Part of a small language model's weights.
Architecture: LayerNorm before each block, tied embeddings, ALiBi.
Training: a variant of Muon for these matrices, 9889 steps.
MLP neurons of a small language model. Each row is named by its layer, matrix (up: input weights) and neuron, and shows model dimensions 112-367. Each number is 128 + 24 x the weight over its row's rms, rounded and kept within 0 to 255. Numbers have three digits each.
After each neuron's rows, "fires on" lists the tokens most often at its 100 highest values on Wikipedia text that the model never trained on.

L5.up258:174118136143220123128111058093100116161127153153118167134121112165117108154142091103168143116115089152133144109104130104122110124097124104134123110132109064159141116113134103143153114103117161133079118119135127108143122122127170128131144082111118108151125135156119113153132143142133135112125106166099144133130139125125133114106125082133093178091136141114104127115147129096104119121100116101073153138164109110083152134088138133117099109152144139104130100115125111102144132130106139105127157169125086106117116107144131082103141149106104132103158110112101145153141126119102127170142112183127084102098107139115174103125171096109105131088123119177110172121132109154134145095099135154141159128095118116141104111090115106089126155125101112119168096144124103088165141119126145
fires on: " ", " |", " a", " the", " against", "from"

L4.up1489:120098127093164165076148094121113154118145134131117168088164122120165080135162106106112137134100148127137141185157151095133133137130116067120123077081107114103123137114158098091089157156151134122147105176125124140154115091106130094118135116125129168142152151161119126143122098146103087118170122128137122159149135113137144110171099126110122131117159120090181134105139141115155110113158147208116092143153112123117172119080131152175124100117121153130133139121145115141130130147072123193136135142084108118080163163138076067115105121120156146140129135149151137174152129119167114165120135122144151139134106112157112120174132127125129146135125115136114114134127119124124124146132159124081108125146143142090144133123125146161141088173104107111090117100110113134122093151136105
fires on: " L", " l", "L"

L4.up526:117099091109126127075129107068106162134149087128101119174109148141144126155130141150147121142121112088148092144161168112142195141162139172093167125172105106153115122129127130111131125137106151125159157123119123102138111147140132136110162124132118095099144150133172105134082083113146115115152123124119132123194120116094135119079097092104120122115144184143112139097119107112109103149129146130118071117149138123157105131110127166104129113153132083160147138131118129147139132136098113138099134097115072143123128113127126132089129130147110112149153137101102126136137110139101150082156108143142140143112131129097117128085155121141190084131147083149137096105168135139109141082144127116126152177173176121132155161079128126094146141154117119112113146107133156119143102116161154
fires on: ".", " high", " short", ").", " same"

L5.up906:102131138159121121127129120126137169139142134066133154124125138170115152135139131106108108116152126120128136110138151087126130106089137107144128148105129151094159136101163134116135156148096150138135133129100084104103143139124129130177130093118127109120121128150121169126166125107087134149089116140157122135125104123170118134108141106135139108201111125100099084153142166124131134154120120139148165108158116094149123126158149127140154133122153148088143132086154158099091131157133122090129123123111138165159109117126146115113096084115162160125141149162118132188137109089176134095123165127118124116122121162091114104066174100127080110082084149136129115123130130111106132099109112106144134111152112167148152106136103122109080081153148121187153142137126138124103128096145156
fires on: ".", ","

L5.up120:157104112130080108114122148111097111135100112153109109144137148174115109135157102105150135104112117139082068110134155068144120135120169100127155107175105146121120125110116096147136076136109134130080116123117099094143152099153143128108151115158133095042131090147150149111098156140128113195164122102164131106152097114173167137106144100114098100103118112110132139095165115137161133139113122117121103088129136151105138111119129127138125126119127158152154105142128151128113157116120185137097149129109110139109102113127129132109092148115134131119115112124091137144159112134167104133137083071188157171135112170159131101118135158118130106132175121170122087127136111122165130119175154140118119152099117122165107093108119105132131104176103141136129169084138115153090154163134135
fires on: " L", " B", " D", " R"

L5.up275:134090138113150148072128076116125115149105113090160141149129113144086088172156126105135124145150132094118077140154110110135129166107147145149111123084163121145143115113091130123094132136128077104128117087141110144103130112143151089159111123103106124100135131145122178130090173099126127184103148125097107111151117102097125099111111171133165181160123094133128120144134148121146113101134098101118146130184116160093157111149113125109116111141142138156109123145104154123117160110162145121129138156148120127119098119141145135198129132118149123102167143143134115134146119148110094186130117123160104165129138132162135114134119107090094167085104165145096170160119133107106129117149090090156121121145134143162167170105101128089128098122126087151100117084122121098155099085118153
fires on: " K", " O"

L5.up1129:153108118143135153139133141101091147099142101128189101098096133087070163144141135130129115156167113158139107134136119133141154103175111150181119110142097159144119105114135137108087186137108086133142102159163111122150125093148143138094142135144139120138081100113187111083145114139129154128121117133110119131158142122149147124127170089110140164169145089126116141133151110165141152136117124123118144111153149119105089112136108128152107156170095138101124161122132158105121136114150122135139153108164119171133135115147149141107140099116157112138179131153188131127140137110133136147143161148124169138122114121087149108102142132139141136141123152096111089142106157127087162102109109145113131113178114112132141116137188107151080112125116127157104115092152143129132138132121103
fires on: " |", "0", ":", "–", " with"

L4.up525:145118124110163126092165121134136151102151169124141125111113109148111144132136155139116123145114123152159134098153117126139166140144121121115150117139111127131112137138108149103148121125125132114129131079151115092142138133124127121116142167138100186115149163119075137098130133184105129138112142130093112136133122149160121138116169135103146116106127148170140132073168152118108090122154116091114187118128152087150068129135141093094145120142140106110123159149155142103103155126108106102138094097143125146130123077136179127134094059133072135092154150166121099117159136114143155176186143163170165155193144153101118159087148112141154123107143085126134126122138123162160113132120118163121076082103138137098184155096136141140123119114124119144117080084142093119122124136137106
fires on: " ", "v", "ev", "ov", "ević", " ("

L5.up886:112094132147155121157103128106138137123148136145130154125075071096133104144128103100117130143141124114139140172096106106141097101089094176167095143069129114150158101114146134095155194119141154157142133111160094100179106123169086152142161130090098152139161103111144159104143095150169110105134159125132132165110107117170179143152145144185144121125138165089119121147069145124107096140125139169111122104111120152107129120105143110158084133132119103107136105122155114096135121117113120056111104140151117089126120173105113138085121135145084154130128081150120128133109109127148121114141100125146140129106094114124113137153117092134158125115113137140130150126082156119105142142150123128144138122120094148109107087132138107148128142153100127106116099093113149123191159125156145
fires on: " |", " The", " ", "."

L4.up366:163120143179143138180117141130112152144145112145084096167177119142113092165133152116135095174116144151071101094122122118143148103158167179172188097121142145137137103148122148123165103125155141178110102164099132168139085100117144135133184119158128123083079114160129091154131173084118144137136122114117082142160153186126121120139086119141136200131142134104110130130138124088145096115115131124154137100129099140116176151131147129098104094116096109135102134110112127166140143132120157143090135118126099149153139121119130125093142133187134139074133135165164145119127097153169132123104062150113107137120086121139146146138121155134140130069147120122119105132137141114123144133141104149135131135101137147135123136124096092144106103090095139101166138083118135123082115160116162
fires on: " B"

L4.up23:121090123153103114103137118147107163136104120135141108135152132137126139114119099144121147142161130109148130141174082147156151114103122157082130154121110177123140121137135136089151142133140170154147092113160103115117112103145119149105132131146120111144122077133103143143150140167117113134109132132122111132135124097151126128141134138100142120124135123122152120114120138148128136097154149107150122102122127146123117132180097103107149168149126136155128075182175168158140131126141134115159115110083118169165100144135131147135130121113155133109132145116156112131114169137165132126129134136131145139133094149120125095106132095116116124129150162126102120150126126149147139168106145111127108160097145078172180120133143126123137130121103170195132111150163132157110149088142154
fires on: "th", "st", "h", "ev", "v"

L5.up684:118098113156158148172087135130129152106133149120122098180129125190121107115145095105144167137146101153150119097131100121137114132165143138114132087139136152116098141157165121140146118160142134123101121117106118137106096141156130142098075124138124145111160115138104168144145101116112104126127139117169132150143096117121167099083118098081140084165148115085127100122124141132132134181109129141132135136152131165157091121183124185122129131135135112155092145124132108115120149146146161141125125154117129107165126093110131106154089144166110168092091102111118144117122158107126116096160123140115152124159155086127118130183183124154138175121126109171127103124131134099175140173079126091134141140167129099122116094149135130129157138159155144147142142151143166112122157155100112
fires on: ",", " He", " S"

L5.up910:131090118167155128131122141155110089084134161172147109133117128145096140115145097117152144103144150104098085110089151148130120134153131133162123130132146102113123099106118160123134109164143092172151152156136114127169070089161169159123118151100141139115149154112135155166176121110092098115136108125151177124156168128126172126129142128129136131144137086130135097174139111130125097132106144119112132111139108122123156146135129148132094147172092119128118115144113114130120114170161115167098162115137157151122151121164118105145112106102085180138143112116109114127101115122123119100178152164120138134117114134111098127143118139132128110139145095120114119132141128126139137132151106139155112147121118113079186159076142153161080097138132147124126174130137151089128109149132144
fires on: ",", " addition", " with"

L5.up1053:147121135120137130132088147118096122134107145091153139120086106166166138157137121139126111118150118149118121119151121166124102146138108096107103099089152181074120138147141156114152108111114146135139126129124132161098146152120124161114118142136125121112116121131118089110128160167137132081172114153146125143152120114108102140181133116105131136107151113147180136117108122123131110118138095134134113123151142117126093134120113130144127132145097118129131162111128132094177177124118086154107143185104158125119155147112126087136120138098118174114139071128119140169108134138126116123132106125138096129106110107097146135153124131144131131155131154106174135103115171145150118134134133085147153113128092116139129115170122138149160112156131110145164102106137124168092111124106134
fires on: " l", "'", " m", " on", "L", " of"

L5.up993:110074096137170108161124138126145080136126091119178162111146128149162165124091102146130117076106124144122136142151124141079134114101120108168095136152168126153120127131112175052144131128149135163147149132106147143096100133166148170135128153136098089127115140090136099159135135096140150127161133100174141126128109168138131171183165154104150111133118082112139141116107068139072153104124139115102121140106088135118131147109102137162125114102145129122152079109144118173116139099134111157111071174178136158141074091118119147138170118108151154121139127112120127136165108134107134099096103133102164146156126113120127131121088127123082130139147152121094096116137114092151177141134136106125139171168124132105144171166115110134140116122151110094176086103123095098141136118142149
fires on: " F", " f", "re"

L5.up1379:140117111146088090153136148131079134138168107119122118144075119104157076125134128104111132106092101120142108120189105132188190134126158140109196089147175108136158121118134137143139139107125124132148126087158114143080105122122145159138121108125104129125131115110132126160124114115094107109114115097154090151093158149130109154117122127109128140111169170154123124146118163129126155146080124149085152178133124130114127089148119119152128137176146123087099105104083124113128134104137141128133131086153134144115103147155124134168134132148119146128149126162160169146106065118119139080085145154098128144126159139143172124139123094133092120095175148134132154135102146174149106134139142098131127109094084115163140101091154128121114078113099135117139095152107117139099145149135111
fires on: " Y", " S", " D", " J", " A", " C"

L5.up726:080143116141138152085095173131125129139119175148132198127119139127159159096163078150092166176128085172142113131146147147095079115148133097107122096136154143164178135132125096142154092105113133136120181117110099141144116139143155160110097134101169125156109177129081104175114166145117152163156131110163069069157089099100120156124114154127090126104107145120180104122133136115122130135118125162098096137135118141118172122151098080119159117089099160151112099161110107140140139141092063120119126149149138136170119131120157133110112130111148129127159121187155130150153123123129112110116095131189132114082149119086104139133147143143131159136139157140045144183130130134110123136112150105128149185119128137128143102121131129155142097150111134104142141136127157106110144133102114
fires on: " C", "C", "-c", " of", " L", "c"

L5.up470:131127114130102166067164079128122103106118111098171087131070143122122108136108176136152135135182100131110119107078118134111096195113080171139118135132131152127099139120129123109142136183132151129123126116136121118090157085128093135121144097139114116160083158126086148134154132159126122148121146148129127131133132164115141124083143146130145127138165135105104140138140105139138078152121133105134145106157127140100148124082132117112156129153111144104109099144144129149144155155092129114149096132133096126078110122161078154081128138121144142133095103119105134165106176159102171136133115140139129143125161170133116159140127121149134126077119145135113122080130119131108148122099156110137107122113145157160152118137138129146108098111119105168144081115109112131126092112178165
fires on: " O", "O", " as", " was", "ü", " \""

L4.up1523:139118152116149137131108146122103137135115173126128104165118134141114130146128157148161074136145137162161155150077149134147124131122142146132124158142096105081139119119083167177118151171143171111193127075145140090115119114127093131084111122145134164166122137143145130132109141095111112136144083137097131150105125118093123137160127133100115114143119184124192103149107189138104101108182169143092100139104088147145115113158106109104148086148189128125133111118163108162134158108184117130102085114162133115093113143101111120089094146122119162151124143128143125150119182110089141172144108123111161113101120111148134117135147128176110097097153127141129168121124153111129128100121124126108184176095126095109156157099133130126090110099128075123136146117123145119121094125144126
fires on: " Un", " Best", " Top", " top", " more", " un"

L5.up821:143109152093145114105113123153095111145064153166127130080168129142099122121070099115115108166143117118131136153129140111108114116094122102123105072146152194105126101110101171137129139130106101132129137133168137130092110154144106163128134173142128101138155098107117172099126138134130121158117184125152131146137116109113156119177125147155118178128117114117140122122107126107109100147105161121119136154122119145122186156179145108141125119161150106114127094131128118134140134158154133135092158120162144177083124130093131095148147151144121156090118090145088133139104135104097112114115117113131156118089084101108094177151122076126117155168118111149139118083143111119115117138080155152153128133145150133112121135158099094140156137112104126121135065140139127118121142146096144
fires on: "M", " N", " on", " Min", " n"

L5.up1028:121139129101173080124137123135105089140116141113119116158131146092104093116144140123155107111101154129147109126151097136149131113105155108076089102107120133111125126113136085154127099126107129154139111136146129120109130115118098120146128110185160156080101114140147164119083108132145123129143093135114108121142165100154117131103158151130155165145136120115113123104134095149181131088117145130135152083148159135117160140106162124138109166128128160126130061130119152173066120122091138167119105094135125115153111134179143094116146159125118113114152141131179104115155134103156108126116113155137143128094147129112126151118139085128111125139119121153142135144098127131113120120152124100147114129149119138140104161081111139120140130106131141149148106086152145134104192175103142
fires on: " K", " sp", " D"

L4.up140:129116156103144118148080095114100144147122157120178152146149099160183164133114122114087120134118122096109109185122142113115124129118116081111138092136147128112101133160089131132142133081141107125145160143101119144130126101153184170075138141111158122131116116160141137102113129140107137156104151107136118154131113099104149119113119141132095138125113118143161081117154099102141069119174162133109125094144103135150160141100097114117132080173177144139100100104141126134111106138129060107160110105124182095137164107106112138100094163151138154148080160137064174124121120154149102105117139139102137128136108132138128135140098121121139102133157128126117138114164130134102175175117151130127146115133105184147109147108121144117122149157161130160149150138192077147108146143104145
fires on: " N", " that", " on", " next", " at"

L4.up698:116156094142137140105142131079125153154113141147104133107127102148123063116112167122123111084118100168195146136079178151105127155108119112111076131115091150094126156138068133116165154132131129138109119145144152161123125127110089131117050120163133114129114112158151146164119090154141131144143152123135168108084110108120140124130116100143155154134138088136127134158151124117140125125120126140122150152145101096132141103136138152125171135134147113139117173107151132127128134157126147117110141185105132131112157133103149100162144102129101144109087158124113179125116131102103136095150124136107182131066127153102165106132161111109140075152142096133117117131129133129107148142129127128173108154098141144173110122111122124171154140120172130110097091122080106101123123136141139
fires on: "\n", " and", " from", "il"

L4.up693:098114138111191139185089140113119131122112116140131101149134144129110134136099139124136136135086094148135108125136073118104095094073095153126111158087147125128118128110146131085166118173124179115125153199135159080119086151146135165119110124186127100090165117129119166162113128156125099139141138159119162140124083115146134129132137104068124118119123127115112104091119146110091145120129122100160156084131136146104131129116138174106159105113120105096156117158095093137121133130153152102134123184152124162104080122141159114146123135176099157215106128085138112093118165147127142122130178111090097129121088139091170087175103161079124130115123102120095139171112116110097120137115112113109116110152138118150125167138142095107138095082120134169131139120112112167132153130104154
fires on: " Le", "we", " le", " She", "re"

L4.up680:102116107145168150119143101140112120130147139133085161140109098117142118101144111103146139138129125109156083119140139054118127125135108135145135098089139160097120106145171127120113124098127124122150133187149070150138100100108182153148173090132144131127180123149125104168109153087131114144127122122144114147155131136120096148103131126143114116163127160068110150162089130111111112169088136126157135099163120155155076107096100116158103144137133100129127121069124130114168131141117147116124121121136162117140114115131119135109095133106163137120138108157148095144126126130115122160147139109106091123124128120151093103110171078155128102109128136166130140063147168159140093112124112162121127156125156137154135169139113104192158131090179142142119127141130158121090138111151130
fires on: ".", "–", "at"

L5.up1142:148116120126119155148148164153143117131156172149119131126133103142149132115151150171136143134127134177164151118167143157139130107128156147117110120150147167118087144144133164074150136120101159148112119082118145142147127124121110152131131081158129096127073109136132107096106164137135109161138165147091127106100153112082087093160116154117118194145122144110138120111099146129093148114115126120124147156154164164149119139100132128089113126100102152142101124124116090191122119145108131096086043143106117138123155095129131143139172126139133165102119119120117149080081173095138139099135120117088102142137112120146154127122152137115136137107133141141173076121102081071135139124147138141156120144163112167125132114183135128088104110186139157079103154128144078127102141135123134
fires on: " new", " to", " before", " decided", " proposed", " or"

L5.up701:119111089117129103173127099152135154128117163107139127099136115141104109107080102079108106140172145144110132130109135123144158132093130167141097159111077180144109144129140153179151173117139120162144184097104107119127151098121127164159129117161072121089109140121114115104140121152119131091144167111126177128107139093106161096122090144137137116153138158133104125113119132082112139140113164132159158116172134094149137117189098121135085086125167121116130103090168144124114117119142133139112129156110155136120159112105100156179182095148123125130133143104078154139132110113109147137114079182137111093143150113109145137153122147142135095102126093125124146138138143123129082116126124104168166153136106177107191157109133130115158123162145114184140108078109142104094095097145095
fires on: ",", "7", "5", "3", "6", " It"

L4.up653:117137123142183121130110136115133159133131104138164147097098171161123125137126138157165112157118091126125113185083122072146158156094070104126135143161170125080137129158118168096129150097153130161110119150108141108140127122131130132122106115121151165176115145149151113095131120141105146119141143154121119155159139123153142137135145126123110138176150078116119096114124116158163092139108128131131151197152167096103171112148134115142119117095124140130144175078121162122111125126125107126090107083130131138168145163075162172115149149149123170152129122115110172116152135087176090126145094141155144148125113086146133147126116141105117141138106147149095102128143128131093122145135128075137121118131130109149137132140091138157111141093126125152116116193135075112115160160130125
fires on: " of", " in", "-s", " on", "."

L4.up395:128128130184142122150126145135172125142147109140123111142121125118137140096134138158112143089102128092091135097104135103141101118122108114171134155126128093092184144126075103112137154147159166132145146142135122165163125158112120143089144112092139094125153181131125141099096062119132160171140088092125159121130122145150115157096159135123149170142181117120127120129115125124190122124124102114126141116141135101143131098138135134166208137097144131112088132108144151141131128163125141141101144112157117168094101110086107116133194132112109130128127078143140142145142092133126147086071164147164134126100140146159088108161157110145146121127121166140078158143065165140130102140151148155142124127084143135146130162128120144089116137108065115151109172157110124151109135136099166
fires on: " B", " X", "P", "T", "t", " b"

L5.up691:124131109155127122148088141130150117120194133128132171123109144121163115147127137131104137136124139170089152096163123127107123175148150100103110135162110080178114134138135114137143090104111098123094178149124155070150149108123121095097137093147132127148126118155212138114121126166143139149171141085132134143097080130117148103173091124131135135167120130103152147156175102133127138158070123150128106105102103122108122104124158139101103111132130104146102141122136115128127186115103120131111106113101152124125133114076121127098142119128104119126106116134126192139102138117185131132150127111148138145151134109101117141200139108088152100107130118126123114137142095141110124113079124138170128156130090143090164157106091129146184152151121106130111103107138125116132128162076117
fires on: ",", " and", ")"

L5.up1531:144107155172124116155100174123113131122129165079106119154144122130140117093123180143151090140125140146172155161102172097134089124161146146129088092112132113128115110138135139133170097089159113135132128136132115154149146132139088115158155126135140120093102139071121109130122141143156118138082151140163157154147121092097140104136125094139162161149122108080148144157143096147126198164088140116138123137124148167127128186149095177126120104146158136122099128138094132149084165127128091110121143130104129119132114092111132174134153077118133128084121144148074133105110143084177133118102144129106106099130114130122147141154121099151131149133146130146117144141137091141123180125103123152135113111090117176104130117107129134085117179131127136133111087060156147159108141141124133
fires on: " C", " and", " years", " or", " dis"

L4.up630:094170082182149159143124148147110112110146093130127156158110133149153133163164169100138155119135129173130107180141101125119129143108085137116137153157120120141124129117142118109119160148118146133126144125135133112128139118141087152132134140169136146082138114145101099126148127129151066126146128142153086149165100128136081118138168146105145139156164154113088106172152180137153099086131149130144103112126115133161150148105150115123121130142132164122092092147101154108116073184115093171166109121086128100133117176168147156118136190145117160121127120137140078138111159139124115082129110132118142125120139129185169142137107123104165131130112117170146107107108135106144124165146086094149126125133095106129111168147125121130113175146151113119152097153144167132132169117120151
fires on: " and", " to", " the", " It", " &"

L4.up710:086145139118116150112107103176092130136103118129143147133110133092105127162158172166136131156125124150094137127097108171134115158100144122105154149155138110118110138117135145129131118097102188129110148116118119106112129117173084170122134125159145129141077130125100127128176137144108153111123145102102160176106150149134086130151135140128126126110128132118181129150146104086138099132140184135143112139143168134118137101118146087145117178119160109124152120093098160144127132122135123125116113122064122182158190139102132104142159131121127105127153108134109126128138126132135139153140146158124152068124172123128150125141152123111123175134159166160128122130176113169154168136136153128115127083125122117151116115113131094105120120156126099113140108134150127109155111104143122
fires on: ",", " only", " For", " noted", " some", " few"

L4.up1351:155146122164137145152091167154165157145095114131132132119160125132168137096121147106159128122104123113086132101093106135133114121070131138132111113160118122140147118153153086093118123128115114169125140114114135126152123109128154137122115138154101178157138118187119139111120101105129092162104136124162128114153125106130116161134114171134102198142118136115115108109130145086162139115102147124154114152133156068133091153120115152143140086114118145149143082124145142135089143112099126184163147163175108142090104122147116125142118131144163142123132119144119126131156173151136144092071137096114147135065108165143106129122116124164109152130140157107153146110138176105173133096158158107110126132159156120149126120113134113131124126155079100115163159085092117096138136168066104
fires on: " B", " F", " b", " T", " Ch"

L4.up707:086184130166128144134164107072111131100143105126138152109140091176120120112132110127137119087094099103154092125098144113084100140121137115183188118090118097135131093157141180121157093126102122155147152100117117144166140116127188154135132138146136162125064114176128106122168122113120148124095160130130125127139112130149151100148153133101125101139133128123131105163154103118131147139099096144132112095135141141143104146113111128130127078132105064163130107142100099140143105157093098153128091093135126125113118130134134090147085158120133134129149093122145076118114156125123134151116096118121169105108148126128152110134113151112136142094096144118121143128097113163143175153149126167143139132152136116150137125136113118154133083102140140106153137097132153157149132159129174
fires on: ":", "0", "′", ".", "9"

L5.up478:133147118138136140125076135136119165166076111126117149071091095128158166128136135119143126123136126136147146120147123163151128115119122083151146080120112145130126087121136085129130181125125115131128127166094146140146134143087129132115133111127145142142146131172114129125092113100102109121125114121114125142152080116119110154177154141135113122121141112116157132116156127140152162094128123138132090121130130125127157133137104150150109108156139118134107165143110121101114152139130069154076143119123139123127134126121125134139124107155143118107100113143113119155115175127165121124124067115178145122154150125198135093141154145135113134140151169134108141129177175115129187104168152153171128130150139118111110168159091147108156086166119113155139156119114141126079131111090090
fires on: " C", " L", " Cl", " P"

L5.up551:108152154125168134136176111099108108114105088120102156151151114137107132152110134151093147149124120164137117156112107148119179076129099121154102161124108075129128114149134148109139139113141127116124124076160111149118133108163134135182088140123117140140152072127101168121112139091125213132124128112145133147143077129112073103100100148117152113098116136163163125105130116097084135116118133124138108160136095118130120172149145117132112120168113147109117157125157099118195116129136104116149121140114112107135150112126133184139118126090084177171103125145100152130110146141131112134110133125107097102163126154111116136150129145142157197120093124156098147116108179121117125155124098090121147112107132137128144143130135120173152107129117082160157113117140118131120160163134132
fires on: " f", "W", " F", "F", " o"

L4.up834:144146118105132099163107140118120113168114120096135144085136134131092131156125115149102166151098131123118138095163110171103179150117172074116075139115096077159137114138138136148189161123158118118163141142144100113088091109138137091118142121155149116149128148113170155152126109096115158150136143094092191131134152107121129132115147089164087131144121184128143092101153109122141116139142086137143124173147143137128148103128138156125141108074150154124146127132115122151159123095076141118126144100146142166152130111135128097155163117191109161114148131155131164122108141154119109094115142126130126132123128103127102104089155100150132066106142142124124112126075126113132132126122110153171153150129088142119144151117135153180142114123147109109130150090124093106125130114140111
fires on: ",", " "

L4.up313:159137125146157139152158127062134145126201105164119147112112142157159153117134101078117092138159122138130105117111124123099109100170110104114151108119136116088130062130104152144144175108148112112130134105148113098091115146117149122078136086113104089148123155187122131166100144110101157142114146092150109120137159078115116152104146115120100111158126127114075126143057133148113163157119112130152141118126136164151124130121135125117125113119116126117108149126124102127121155160100146173100114127162130102112149108130111114154093107147175148120150159121152118156153119122110130142113127123150135168096172110139113132105096138152141103128092138122156113134156167137153163140106128111153113109152111174164147122108134103164122124115105180142136124169110105189130100113101106
fires on: ".", "0", " be", " can", "8"

L4.up1013:151127167121141127136152119139122154158150098154182123171075082140091115164154137141147091156111133163142093138115126129095126127122072110114122118147124128145107139153129080133131141096169104157120146179092136129081165107150105147092135132145115150146155106104126088156116109107099156110200094137120110070162099123119098120148151105138130140107127144132158143142131160186110125100120101166108109135167076110112160113156137126115099119109148096068151143123122111159139173115103067153105137167124109156155137116181148147148121140097137110151124129118177145149091101140098147131123087124178119122150145108110114144112125158124127142136099077124164138161099088131088134106100150136128145137138138115104123163109134111123162161109096146139150129119152129149136120120125142
fires on: " de", " his", "'s", "'", " De"

L4.up1365:100125183139122114109180160096150139118135086111085127145142146120124120172108129163123204145147147119085074106128104096115096116143100160115075170126140129140165156130123163129098146123127132141149101086157118148101121131127071125137098123139118132111141145167165117125054100163112147138117099172085138185132106131113148129105126151107109154114137109078105114099131170114128112136143120157141108154155129126124128157146115099139142114137110126127099105131147119150113167160111124100135104097144125154085085156105128143062134120139126142114143084101134163123160143161133112083136120145134114125130119146119136118120140120148101207131133099102125120166129106102151156139149134120117104167138127182167167114140185106078197133112111156153136135108125123177134144102127150
fires on: " |", " The", " the", " \"", " New", "The"

L4.up721:108103135121154150154146116157106121131174158169146086118140106084126103165115073111125153163094139121123117092130139124173146148084146151132101152165107119136118141131153163159159153159151141123086148129102138154121093119144145150147134137143089090149148129176142122156144131136111112107126109111059135139150099081166182134136168144152141117123141113113115148147116146172126103160145127139125132071156137138150127119107155124138169127076181136118130186154092128149114144094141129134172158114133174128101119133123103140128145123126128121117141098126137164115091151098123140079093101142152097119121130135148140168139121150130131128113110144121163148143164119125089143133092144102134148121143092147131110119095104130151126129139149132110110158119157094154133124126141131
fires on: " |", " ", ";", "3"

L5.up339:121091160150140158136122091121109137142174134121121127132162120150114182098115107127144108153116087154138122094132107125116117083118124081111134133165163159139147146096119141134136213119110087128147119116132143177074155177119158165165134120175152148096112097102127106097138137079124141125124108129141161135159098145126159146091114105092132154125121130134144099121152092154107141114111114120130110088113081127150088134096175130100109106109173151131094127100103094147149148112095149105143150158133125162155144115154126096112150157118112172123129123129125124153168129127138156130143176112110131124145122132132149124107125144135121168138119123117146112109126124112104131133152183119132141081176125163132160163209187094085105145166098136169144142153152153116122112165105116
fires on: " F", " General", "F", " De", " de", " general"

L5.up621:140131155152172144159165111121103129131133117100117157134125092135177127117125093124135123118137147133167094112103165151126077128189126142150162114130129103152104124170157108131089118117115076109163146094144090141139106160093130119124165094133148138088112162150089160169121144172113127152122142146104137140163144116145087140136129107155122133126110149103098123157126103125125159114107121123122148129125112114120119174144121170137139135110132122103100136104115126166164074157082084142093119141107108068135124127152115161132110152123137156110142115136110094123161106117085089150138166157147081138089136118119131174075136119146119097129091143143113138129108135143128119153116118107134115110122119104171113152099128105124133117143179141168119172128149130089072116064119149
fires on: ".", "′", " "

L4.up1186:124123144090138150160083077107091171145126131109112133152155091129090119127135113121099110091154149097130111143138145207100162122119123157097142105109159124127148136158138146107110175161120101100087154165146132167099076135140141146098105117129133130106109151126161128139136158117117158163108153106135151128149135129148124140121147119122146132132121140155153126139094140130167122161127140094146152150141125117165120108122153109137130161132141134162102123098112140115147162134122134115140111139164140143135065114115105147084114112176109093080129125110106148169136132130080154119107131174116146138107125144153133139091119126102139123123095121178114124091123135100108134124146145130110179163090115088159092113132157112149158161156100133131111146187164160132122141081111145
fires on: " W", "201", "198", "199", "–", "200"

L4.up1519:132161078114114121146134112138123137114123118102168141150113124134132114157146127115155122139124100138138117141164100155172132174106107136074129082169163112125105138132102148160152156139137159159111128147087129091113154146117147157095149103182174123122135151155119137158153101116098122098174120126124145110141103101125127134140142137147099123129085147119167111102119106110123142140154157114122143110140123129112104170121122150150127118108152098120110087122157119132103120149169116089138147118157128119168134151092152091124106157126109158130141145142082162118092139163070152150115115110153129051171121189104120076129107129162120148107129113125122072124160148137158154151142102142159110139123078131179126096071133143117112124133111113137153153110137183126142095141109115
fires on: " that", ","

L4.up118:144134133144088176123111122080122133154106117125194077124137133138144154129161122132128120092181100109108123087141097075135098177131083135161153131153137153148110110124127125100108135136157162118097114129113134164116139114117140142119128084124116112136167125127116132105152165129110180131118151130095102184161103117113160124161101112122156133149176113111138093134100086128155140153106174120113132106146087121135124075148142125124131085129119127075131171119101136126140137110130123162106144130145109116176087093121089120173088176154128122070124118162153145135121183136095132148140140123136126087144135121126160139115108168089126155130147072144128117114083128140126154121146155115118105097150153126145174145103087114147123117147104105144140118106129112106115155157108150
fires on: " O", " S", "om", " trans", "u", "ov"